config = dict(
    head_dim=64,
    attn_scale=0.125,
    lr_mult_o=3.0,
    lr_mult_down=1.5,
)
MLP neurons of a small language model. Each row is named by its layer, matrix (down: output weights) and neuron, and shows model dimensions 517-612. Each number is 500 + 50 x the weight over its row's rms, rounded and kept within 0 to 999. Numbers have three digits each.
A block is one neuron, or neurons of one layer that tend to fire together. After each block is what it responds to, as a language model described it from the Wikipedia text at the highest values.

L6.down816:444471549470507529540556622445421601533530545446474509487499600546438519519497528469494489547570510513465497436412565455462506462481466506458516468631518455521486476489471554494453434423491440493510450662571427464520611450502615558436476430543493507500487490373473467462468386466472578615
Description: Partitive "of" and numerals

L6.down1470:578518509481457551514536476497587498513430603452449456539534476419545514605518493474541539429535552509431551516581535477375499512558604503468565554475501530438456599570478550505592451488527527510465491467557467480495498539505525417460514508538512590530492488507524511510537634544538368526
Description: Family member descriptors

L2.down89:489450483384505435533534458527512403498394346547497536524449621528470447442547441516399500457474485458569471434507539563442557373531524472537490528508562551494464526464522489576494450481529483524543406475503555432572574458482421522412589462469583405531485566603483509439518472471502528470
L2.down722:525422499457474473497475512477477506524495493488450502508497542524445571483489548533494491576428488451449456528444472534433414544543541464497536522582516431472500516586508472542516532571497475464534408490514513521449510501500498480455469541574444449513554454550480479501414544532537495482
L2.down1567:566470504511500525479501548517486454455494412522583526554524522610581594521516548527539438492534529570561475507488424635447498522519422459494590491517505535408529494401404640561559593441527485466455478564507471462451498488557556559506520341440448494520527502393542504458480411453546478609
L2.down1955:524493539578508513514473587526495445522530483539472531493440430534492488456513545473601543532546527468431498482489583547569525468521479560451432640421526473449533561534597606402521492430493553466488502482517566471575461495550494496618504533479487499586518456535508437505450509464467455468
L2.down2062:580490520553569604492420592451455532424582460555436501560532401517366482598441469503462472528493442499538524567456513489421530484495510477431543551474514406439457539489458520571454487526474442389498460486494555523478478590432419454486466576474409379488434482560483496526480534516517471414
L2.down2191:486458612475508423512488503452475498490591394535456522472567548434368534601506522464474440462517553505593480538553503467492506434551532481534563573594408431472659501461518507470575517520455496553537520475413468500483475495523524507495561469394555524513528582495391544473494517486511552466
L2.down2208:544404481450548512581555552479558437424562575408528479377551513444554485485502475484499535538501532563555469538473535547496517424436491541521510488549439459554479522544423439472418484462453474563476537445475510500513459455440485559473565489442573496493508519453451522486561465479457514597
L2.down2332:450496539428463560559506442514439421530487404639368588490428565505561550532460614430486455543589505491553483503471597480484565403431450527563563473596556573550540535462541479548542426527487513454501525526455507514430467465440484500486545488530432487538539529465529586479450500522539575514
Description: Partitive "of"

L2.down15:546436517468521437508532422514599497518530475513468546456468526479495496504537491518569471585520574440541387514568556528538508518579410616493461509523480402589571473415404646509534495396532498453542482426460426496486505524527584489457497589491492490502458482504429498592408466580437419402
L2.down187:548458405448454495576440512544535420505530428446522467417503411546540460511463472479498450474460477434525461406367521454516522491490513510531537370541469579572511424407476372518509457490468466525569495475446506518442458500421458537561429461503486500448531474429478508478534459418470517520
L2.down307:457427533405486516477475447550475458526577409449432588462463473515506453465392455465576571523431552508378477521504569474537502442496440480517441537443485535416536433587444496548508522531507470504503542503464537563509538508455438502551536512499498517505522529466489503480517525567458486480
L2.down468:515589430534464450452558405536523459493494498541464463439482488449434560530426462475503565514501502498456494525487516460490492466443451495538510531483387457499535486552467480508518541415528416556474485454444586441498456452442574544459504519541479513482429478563508427499503573483469471463
L2.down493:504442454554487539485466580552481464498540455504520498464471539500533601468567538523543461570522585516486476503575510429433457575522559478485512479541522449552530457533493453511501530529470469501538452507490489502434428511486578480435491542485501547433481529571524458508517427551501497502
L2.down891:560468566509525484488602558443622496414529549431431558455527493480529401421540546466575493512487519475505372643557500524583516427554484479487486447485547422528596532569484523547459532466472483549469436398504451518534501538511537527477509513528460582429520477512462534562475563468454452490
L2.down1849:521528580531479575500525431465593505422546555498454462499439491422565447513516446509483476534511453483440456558519476601434447553530469552585510478502451508582522459442392519545422512463460518542488485468520561422475495505510504454455529482469517582626438430534476446468444513563513542445
L2.down2699:545462483581504521422501416492637569404520560572378506515545447526434604530465544429499519400466481484454525476544467487437476513514389422543446516435524503506610465460540516513474475423529573455479492560524442610444569439568613462529485439480540481408457546409465433546505533467544503480
Description: Surname start after first name

L6.down1362:611444433441438468484484491509614481449556522420524426418509457564506506478499594407512479513481447513511435489452476495469460520461514510385535491509596497544488521520611560559496535460566526467523501476569545486498478424483583556512622521429526459490469456462536394486502509474487437559
Description: Word-initial capital letters

L3.down883:547481490559500537492465435475546466510510519481500432454423454513515486519465579592530547543497588491529515505539516523515464499526504491469485529568448485498551513504462519540413451430502578452495486468531426557484531494508546450503517469535511437490471487511532606488400434587420431561
L3.down939:575466508550566504513506589473526521507601566560509514489607510563429528476552435507523432536430486470481509474516442456464512563520412468450406558532432531487505519479543510502486512415516465553516490430484595502475360614483440500548482443426551526562552560556413532451509480442501455587
L3.down1271:548439510410498413527559412622514505542492507584513493478497427469454512498516468523506508465521556476452440480558562496463491534539467490496496445527350403492561511430474551502442430460514493466575529459512489559476538485475540491430587499561463501505505363401506569558431467499493454452
L3.down1758:565449501430524483578471539510489579585403543538450447472556437514539505424468494530518488560529448524512501509568528481497557542482503452445373578419505505514515514481554559507478422462532556487488486555445628424533396541500494493441533613495465456517463449547518495399537520543495481555
L3.down1793:546402563529546478516421440496623500504549453551519546481552519417505589473495542453478536448499592452514417548480508484518488576570425530469514439526409424520591474462500496499510480452509509457477507422437439470511534470477562472525483519479478461484409485511506480591437532551477405492
L3.down2065:424484424579531530588537470446535558529491466478548470410544521592428432537503465415510514468469536393558488451506432481420493484536451465359483480466489475489510433533459588535571458498515518582590534399552473563562550452469516457513512473406570511514538522415393445492640472529485484473
L3.down2264:469512548494510505429438473522451413458468397402481541453450473509457540465566501529581447521507469536498432589402498472472481432471467448586435581550466463434517434552460469515462509492488404481578533492480483499482518579503508518505528426511464486523502559429485507506530549536486368533
L3.down2717:560469485544426484558427473555517465475445505448519530471520378575523507537477545487487563515539477476580467386480448465543589506502497532503545493499539530417512423546539509523465504472362428486551548497480447549623532453484520438485516414440512436530399564482445511498554480468507512443
Description: Capital initial of surnames

L3.down172:477497506553436569527562586468462543490577489441495501544457444487536482505492482501488442481534512595443468383527513429536429513506611486513525571567582508427400553621527454495476506517630555525467496592559502445553428512573541452444594540535496463500425426519533448491504431473484498508
L3.down273:455394428559586526538587559480449481466472403440450496548547535477470562542398566531508611419527463480525487515436431484472458482431571565494598583516527478446469458538414572491561553558533428512565476493474522550530528465550529500503476469529433469534447456529459484480395429577550465477
L3.down806:470602450463506501438381478401503516399491494511549566565423566506542523481463480460466505517520603466426475429544486483499561474640553556407423506444472459475570554529378506457521507436487519549537515511525533550482569534480541465491495476439577513521452433444537521466509465593487433530
L3.down1172:553504515511505600533508514516471487532432492513430453486498494556538495529463548525479482518505560561539569529540479582488526499441554426465495560591527356447484395426443581503629543485484487417506544449489534559548379456514474432524523564558430528550477457498571517580534553508452452504
L3.down1527:555577514546505427427551555467511538529425497486436596559401580474493365462408478515667562439454491573441465494488475515545617497514520521511530531482480458494550442529566515461579548479471470504570481528522484495533427505515440514458459525548457496506490500594440462481520322471494520469
L3.down1702:502490556428517515469541430478445573518530581595498503430540472530579485446406507374589546556480588536550413440518508466553496514466487542478516525529453531457476471444557477474569537514487490611595515524543567532532462465432460583454442532601428347546527600428507459501508458566492449516
L3.down1804:498528425539591437480520475491501556501484420471475518499546507481481515463472418524484510557527479530585577545554460567516514414530567484505441531482615534520364454421470442533477501514456514503436625498352525512509506436451470540507465503635520449507531545474571494531526456473398526497
L3.down1854:531480458629517483545563488546464552561560544642477552498545546489450555429571499513485463571391498410455457505555540559525445564489476543574472500528484559468563488535602569456532553409460497514544504540533524470493433445572466527520539512553511473483552531590548498503458488499494502477
Description: Partitive quantity phrases

L2.down5:516382519580594512506475508524492612427485451530499521506484485484403515503514442465435517546608523572481511551498493529477497559499566427488505485560448504491585492437399536498500507522619468575559472514431398507487517544490457509549516462449573529511468518551516506489455496495595531478
L2.down65:503517487522462471363451431510546503456476482517477553437449484540499504466503478544584467432521488464569561451532488482547597450540476561487410519542509457462542511540400540473512493496468518516447478463541488478556466548542491438488595417392586448524455442503470467496478509431523535502
L2.down1578:458552415487492542490566538426519613443506522503514508608471610560514498489494499523473519524568483535498498447566459475496518471524591468524510496552498509428444477498496581481478525531489470582492481509537568543500538555485537401457544522501388462493483535465527526529361434454442530482
L2.down1880:473463561403525539423459469519502483425500406501511470487510488402456535582467529568467537457532585580535509458493456416499470472542468498460514493498490391610482491464486484480477522552447456550514463495535609510518539523576537404471310525600467385450555420469481536417501433523523511501
L2.down1904:512574512560530531454552445418505437506462520480481517432510524501581465518514494518455462476533537473535500495443510499534423449562488489462477521578475466509520469451473495555395451565469586453547522539617444503547511553570536484547503534465462489527433477470534463553483526487589522510
L2.down1973:472620469657492474519512463491563445511520537489521416472528467534514400523538523437447458537444548521450455463576450481492469462497542494486457470530516530438507483448484547399439475536492578567506510590527461524435461471576531457539473537469531545538469521596481537407520519462523493567
L2.down2194:486545452518467403491461572499432454447498444510437508528605549493542514475475503547514461464406440501539561484506556556605536453427550425466458560435438393443417462445441543467532480579459497483451550431602500620569490518587487512569515519502446544495599414447509517517408456558546477514
L2.down2702:445544513510388516484498454502493470524444495538516492514526460471403582553533508472506507446431439533526508537550495471566557483549563519474519489593484437453491546512426541403545520520611481462585455561523547513490553430440500537515506546467527439541442470433494529461446459549546497429
Description: Parentage in biographies

L3.down252:545474529503514517436501558493511519507591496508463544503425473541465445474481402515518511495449580575547537507485549446519593514564389476496448518499486516487455503466422494516467504477478522509530464436499532528566539455464483440523514537458524467485428444476543580500488557570484475486
L3.down276:495592492510464480535533467526532511545467489576438489559530473561537504572535507499430532534417537556511589563574452486469451473499526463531550500528551530500486595440494491501508501542457437419572512480548540554593586467481362503450569576570538422449453448497532532505489470400583476419
L3.down735:533507461546483574470406559489459470537439585523604509497518478530533462532484478484510610459425500518456532469457490532567411468472525635503450596483513546437499598534499541580542430454566604457615544463584504394552453457485361557465508526518553486479545532477494552524490478409552533419
L3.down1166:496565423513423521421529561451485488467565494603441436562545555523421546441579572463503474651421509581526467478442464462488506489500534544477528523494509534398459392481526500612572494549464442480432499421459604480508486401548529517513496514494397476543437469442525549544480479491508506466
L3.down1639:530512521508570440470490451537491492527405658459512483462528473404448486527509477486477488447460482441508462520532531471486546496541491467469447589550506530487421491438530446495517456458457517482495473473579452407529544414503476538484550473508588454441441506540560483437501654494490486502
L3.down1840:473479484635498588500510480486506501576516505474582502559569500518483454494429521576515441475546599526495460473555494521485594490453483550519530419510454494457508567525423579489439508501479473513487541490545520477441531602431557522392463451573497522491490445443426468556537454604460537565
L3.down1862:533509519510408456523518534534437569495451557504502566464498491534501490544479515564491552487456568520546438535558494444522541574429606565490433448519475485517461484542412491444476526450476478507661507554462496531586487517499496465385484463458560543478492422514532493459497583489527514515
L3.down2199:536448492514479576632415399540528539531428494572574483491488514521493463519472455519551496532515592499518431521491507404533540563456529489576456474509579587500525512527535394479497516542482497473506431434486520515546459537444471518496457532494621531517547416530539496511481489546510613514
Description: Parentage and family words